Part of a small language model's weights: 12.6M parameters.
MLP neurons of a small language model. Each row is named by its layer, matrix (up: input weights) and neuron, and shows model dimensions 0-255. Each number is 500 + 25 x the weight over its row's rms, rounded and kept within 0 to 999. Numbers have three digits each.
After each neuron's rows, "fires after" lists the tokens most often just before its 100 highest values on Wikipedia text that the model never trained on.

L8.up632:491534514483537580481493487521499493474501496485518537494505533489519503496473529528522443480475514484480482512517504483510483476514493513489531512483481470489494483495511479488475467474519479435478491487527517513497498548525516514514501574511471473492493489477529510510498512501506516492507531515508537480560533486492501475532481464474509483506458523493473484484479491535463530493549497510537542515485506527504518498496539514457552482463460515473475510522522505471547498443540503511563511472514494495477495477481510500542498489486501477473443472485451486515528517506487508503534501548502480456467490509483519535470551505530492479563486491546502513503475498474496541522482475466486523494514492553488568485522484529469513513504486487478463493502498501517499511473493467
fires after: " =", " a", "i", "bi"

L8.up239:481508516497496564459527513517519511507504442561521473541464502501454506531468469471499498482507481547519502517531479510500473475506475505496510454502514509492538472478528482495511491498518491485487497521511504484502497505548550510534493506437488525465473502482497504521460497509507463512531545508484525476519529450491520525470493471457512490498493504483476489506485478547515441504499495504516474493467493492490501509521519514487504523591477523474512477546537504527473437495522542501509443437522483531496549512542466506524505525511494503478478482492469441484496508497531534484514482528509469500510488507487538527482511479529503537479497519492457467509496466500503484489499491487539526495506487538498475518524509502477471541475482516503494464525521459498525455492474506
fires after: "9", "8", "i", " =", "6"

L3.up823:528490507489486492498526510501500502524520508473491499533517500491514505495487547475474505467501509521496483509512508538465459503459500518475469500550493484478520530485500535504483527455542474483486541494500461486523511458486472507466505464493529505519518509494519492513493517493489482499519502555455522487496492520536492466516544532485505514546530481505471512485470498537465537497540525533499537531539471547511458475457487504494501509476521473506472542451478487467482480547493478498547527452517516517485535523516492489470488499544485499491486564490473448503507474455546503474510487511439480486514468524460461472481499490567484492519493486474495506516539562458468457502525512496553509529485487512491536508489529508496499499486533541502499539465519498498508514493501517
fires after: " ", "\n", "-", "|", " ("

L7.up663:496484486500538515548532516520490508476507498486510507498510520485463494506470480509464506474499476488539469485517524473493552480454505530493525552494489501515501472452493527506518530494470531531489483488480509485513529477507486498479491518491500537548506488506430523507467457477477525515502543542489516493529546512548531498476484520495520503458486520509535488447544527486476442499501465460526485479493507459526533484498525495481524510483504459498498483436498496493470541479508485466515516485498476516501521507492505508478492512526516480548454483517524511451447526438480528474487497506478504481496486522474502545498512488485506481449479511506542513529520521531515496486553494518488534450470495471492495529446511465497509501484479522457461467501509472481509506478442502
fires after: "1", " (", " ", " where"

L9.up155:513481503512465539439498528528476486520498499498466459485528529563575497539487490529477495490501525517500525530514453465516496487499469481470504488486519507486474528496496502522519513483504515476486510524526514523512523498518494504410474538500468501556479424485511483511496492494457540478491525506481498495521506533493444486508496499491514496471511483471514494494500487492529518489525527464477514458533505519495508493475462448505469505466504497531506496475476494545535492474512535489534515508531469484534508466476547540509514561523506507505500546474544504505498509471505534486512508501528463495503524495541493490512521501488504483531556447472496501495521530491491505489509510475499477465474495496442483542520501523534493459461507490521482476463485448486487515486506520
fires after: " ", " F", " K", " J", " B", " W"

L10.up620:498497527531521501537511508506473478550496463530501449514487469526509438522533500507538537460526508487469432519481475522509475500538473461472547542496529501430478496517483478536462486459477521498450502542478518528526520517521481513466466519486523487519493495489519475489478474504470560492516487502491512527497472470465481470516550572542514517521496532487511481487485504526497525498497504483507478464505474424468490493504524492466497491557516519518487486502489500487481514457500513520495466468522528511524523553499483487484517536488496466472530510474501506495518519513487513496486495517487508496513516512523466492458524520513500497484498474477459538492513459507510499483551524531515527490462483515468526520466523498523496494490554486492510513486542504502496521488467484
fires after: " de", " as", " Le", " Mari", " (", " De"

L9.up347:458494523474481481534568532498462510553459522489513493482506525509491479514507548465486514494491524501504473497491472516471463524512482538488484541509515496473536473511536552503502486493511467488491491433473521497472525527477541552536512522512479452491521489476511489527512509528498506519480493492508482539518471516487539497520511489501498502553499515514456497479512538521506515485513511470479497513500501485497464512475462434495506491498511492484545526553492540516519482495528475499534509512523501504527497490522459503495481467521446506460483484483459470509497516501526526474514490525487513461531516511484517518520495503549459501554505464529535463528504511523493522484497525449469554536494500499505448513460489480483497501508498522501472500488559514492519467463432499
fires after: " ", "1", "–", "2", "|", "9"

L10.up481:505468469521454492504431496543498493480504477499463536462451563486498506569499459484460522526507536499525508506473470507535475491535515488502551480504544521490483488500506492561523472505480526512525510531468514486489518533521486483486521486495509473532487479496521512515525498495492501484492488531491516471470524521509517501477492508442513468471471490482484490510469482480537485492495480483516474490487543503511534516481516482482472510468467541497518479509496469497472462497533548522527521437536503492467445489513526533526477514501530512533452472486499495484502507500484539513502497508522502486496481525543532514504511483493487517491552490501484485537511558459501522495501526495490471522474433490518510512531491470499528532463523493562502512492520465518460525498546517
fires after: " ", " of", " to", "ton", " for"

L7.up507:451513550499522499495496518508496500539511502484510535526492521521510513513485498520494485493468518515491476546488482518469517535469502466473500511490503481507522516500502557503489480463532498474476536514485515503481529494546543499510479522482490469526507508481500429516500511488498491477470494515475478504488460515499534505508537477455518498484476480480446513487510548531475525514492518512472495532465471494488526496494459436470522478493529516482545448491456545481507520543506509509516531449542513531503530501528499486498526512540488521544495526492446514481491523520524537498546489498532485508468487466479547516510498497547455488533519451499493526487554529490485519523516494512500559507449485460498462526478501494463471496501538530504475482464469471509495516503455515
fires after: " "

L7.up573:491497508484518522489512468506478502540514501527540474524510512464481447512476515479502498517446483484517504558504499503504542492484498491505494526507522558516477467468515506500586532501484451503509513462504563462519509492496500483502501526480530511546498484477451502530502486460477523444532493515493556486459520535499489510521500529458486513504447516520487574507524506507526493518485505450521516500555528512496517516539544468509459508494509507463479502526476469499494545507505503501496498537501515507526505506509529531509503472485428492523456497477533516426469515521546483535485545492526494492471533459541498516527488513510503511473481514504510499495541532514491467485531490516483515503504509510510499532519485513513530514499516514494492508491500469472491514476475465
fires after: " ", ","

L3.up551:512470485477487488476511543522473501466531511561489491489471515495527502548498497483550501550527478513528463492514501505511526478528457490534507500521480485455499495479524515519487447527432501509539496515472525546478511512507514468505507531481484512490481524503491527545504482553478470513512450507519476479504463544490490505491521504464515507520484518529485463486505563462513474452494475484477512520483474465529496502510508531506504514517500492473498512509481482509491480506498586426492507526519464477490480507486544519545503520474489535486497462481521491500503509496468486512533506502495478477511518467560497498548552526505485481505529520510514503542497484527539530505495517512504494540525449474480480494470523444488508492493460487498485470546504495475535492496532509
fires after: " |", " to", " "

L7.up161:499490517442500479477478521527480524536472505448549490530502464462471483477436506493530516503535463496512475527495524504533526486484509524490526526498512510513519449506489533507420522534501518486508513480533541514541503484462535480461488514482496510534481490562418500472554472467498542501490492500493511502546494525505519523474487503491521507501464513493514556497537467502501457493469511463501502489512536484512574507497504477499497536505507475505524488540484496482472492476471499485474508441496481497522484493458539525476502479540502516491464522507549529500505516469538494493474491491499496483457508501481512501541474493521506531457499485529471488503495464503492526466498518482466529510511488464481515520508518509523499520500479479553480524491479481482483519467475486
fires after: " was", " is", ",", " were"

L7.up889:496504488455509548521492517490500470482500465493491479489534483540524452510494531515480490500578522514487501496475458469537497505513533520498452523521536455506524487553530516491505508496505465474511512492518517529507536459510492490466470498520490517486471447492509506476457508494525487509466494513498514500515473570513489485500542516471518499513498482516515451481493548522515536456543523489454502463542506490497472478465506492513473484515511468539461538497517507503497485490537521490544484522511467483529523458482523485526513504544482500507507519480531470520486498469528511489494485547509476462515522487536527508484500470494500464516500498490488482528508523482508483481507500492543538516556478548459468502495538451469436476485532519514469515481505477492560487509524501
fires after: " ", " J", "C", "M"

L7.up128:463506545482494498499517506481474509521506498544531518510526541488528483501468509507524458525486483491474514501501505467509529488532511524503493499525501525465504560542488509485494481481459539483475511518499513510517542526507516524443485523480531490509496496512489459541517489512529514526483461488492505492501492471508466481473479472485506489543474497497444517479476509495512491477546507506473511514542528472500460499443496448482490497504512460461502507491533529479548521466559517439501493496541461484479477471470550500529521537489532457462504464494505480499523554509510602511531516500514510473534526494504481511514481540524430499528498492519476470508500499503498475519507501461476498491475447479472477517514487488487484483494480517526485503523542472493517512493478496
fires after: " to", " over", " for"

L9.up112:502473507531459450484499544504527481536486534494470532492491568505530498516504477481498447515524489469474451516535469483506483512478515483484494509490542501475501520491507541519487495504492525485488509523479535506507569500491534482479473527468503529508515487459492486527547531500466500488492528490475477506464492507518512469467516484482507489499535473497506520480475508475528523525500521494444504504508462490512514542468466456503467507467531472490498497489473507475527523514473549473515501441541517479497548459514530519538521567523509499499504497481540520505508522500476544524520516493530517467511540495497528524508496491518465505549539463549503481506504528508516540487512538465482530459461509487488477509498467521556510487510471504533465458487534520489482535504493515
fires after: "\n", "-", " \"", " ", ",", "–"

L8.up869:520544507508525479448537509479479509489500475519523446503516547504485519490495462493504502496495497525505522514487495498462524503527491502458501501475526517455472551499472516516482478525473534495452486508505489510441499483532511516477492483468498516489499499495530477482480528494503519512474458511515524521532521515507490508490495506517539469505453520480500460493480468491485494466503490489497522509518508507513481527499530521548468483511488524452571502502486555486563525504510503493507490480518452516502531505498518493549481533496484485474504404494517509522518545482479522522486524549480536496498485516478510540519576507524464486497479489514482445506504465545490546473473515482462501500483481484476490533479483475486524436503453498533492489529508533461519510525481500
fires after: " to", " could", " would", " "

L9.up924:467474514562472490505484492491508483524510503545493485537510535504522487527515484548500480487511480528499500488486506520466506481540499509485521488536508508481514505467514527541513493516483535499478529528513501512473507530502497500444492490449453518493448527508519489523486534472507490522548514526520506456533514535481461521476506508500528503517482519463483500490469509502490441443501509478468502478497499518502512480467517526498508501519477486478578518457492502474537518457514574472520480518513466519487486490472547467532512498457511506490477514490462491495514494468493508499529490512458500482500499521531514515551530521481455494516518523482495480493518505433474561482494474490503505515495524513444451537521519470534488468509488495564468497510503490498529469459460496
fires after: " to", "s", " into", " can", " will"

L9.up600:526553512470518486486465540491508504463496526481479445521519493520520486519491526489464502491494492479491498525469510514527506460523506500464504460479509508535506512484482475487539496517528522524497542493501500509535554500519513488482497505511442519564519407481552467509474511464485491499485468513499502495495484506520457457536468507515534552499500468478453549479531512514501520467488540508525538490542482530497512467477503459514552536467518485478527536492474542509505502484486514470558455496533485502509538493486490485511535512519510521490495496484471487530470562473508525450481501511525506484475527495510502511469524489472487490521511470533492485478520460489490484508499530547510489520498482506507497511510477497504494483465543468495465480483525439487516507532494501
fires after: "N", " V", "V", "K", "E", " SWE"

L8.up21:512503515488483563492524512495475444475529508562540483510546505559515475503479512551503475500463524483487489494521461527511492513461507504494474472483529501512524516509455508526503509483537484503482503531532496530447531508500550529497485541501461476508464484477504456507508480485534509524468487541518503476494482527501457468484493535509520532515492503511470503480516517514464512524513544488459563512517507471503510504488488487482500469521512497534518509506474508485501517480528490470579483491535486500496514479513510496522516527478482508467485503483472521500448525490555510496489438526494459528504484477506535489445532507481475456504527466493494515477507513525457508512503526504510522540490465510479481535496487526499501463487512521546448479509535481512492498522431495
fires after: ".", "V", "E", "W", " US"

L10.up139:508507535524525477507516529500466512489504553492498507508495531539490485510463471499503521506480514496497507489513494475508563500539488500493464534535541545458530465488484474483513476501480520495495460526497501495525545525468523475520441517488500501536478486560486485533552531483495484530490516495477494519470481479472503495486502463505498518492512490497447476481498529508460517500552518476528538483523559471472468554449516503495488500537513514459501454509499512490539475498523507470504499484522504512497465518503525464516490485504517487459520514496484488524519504506533530527504512509547513504467508446535456519496490536520439516479506489541485490497531475489493503513507534490465513459455479497521493573518424458493513509507486475496471494476504466506492510486521466
fires after: " to", " he", " and", " not", " she", "ly"

L9.up973:507482445519477571482497477518489446478532529548507472553532583489548467536504482473522524521497483514545477471467473495511520479482514473475506477500517506475476493480499514497529475489478535479466504531521474501497504517498504461483467472475481500484480524497501467514462502499506490520533530470515504514559506506526473518506493512488537573493463478460471509489501494508492452515509490509503485476499516505465500515515480529497463534527494516483548447523498519527509481508525529482491505451522443509517516466529515481528499499505510550479506468505499497521489500496480537478508474505483489473527533490543496541507527472542460484497555493501515451500512463496496516493467492512465455522467488475477483509497538506530502491513505529563488480489477496499475507480496515
fires after: "s", " to", " of", "ions", "ers"

L7.up363:491484501537514480538499510541493513530495494563493538476467519534540478530504528509509512516514483497523486516504520474502503504538452492501502514511479499435544507455513490534444498487454504483490506517519478514460498494494506499427459498535512567509495507508495471534523485516490536524561519510483474481501520533508441480513531517508537510479492457512524507476502519469543552473468466505509499488525480500492490530469496488499503502521479487507506479500489481523520462495469521510513493490505494495480473524495545493484537572506453485490511512476483506487511448488503511549473506526498501462517532497531478476493459459486505478537551519494482520528489529505492524427517512518478479454465462466464529498472491501510490498481493506505513484502521526523485515480551491
fires after: " de", " |", " ex", " De", " Pro", " Sa"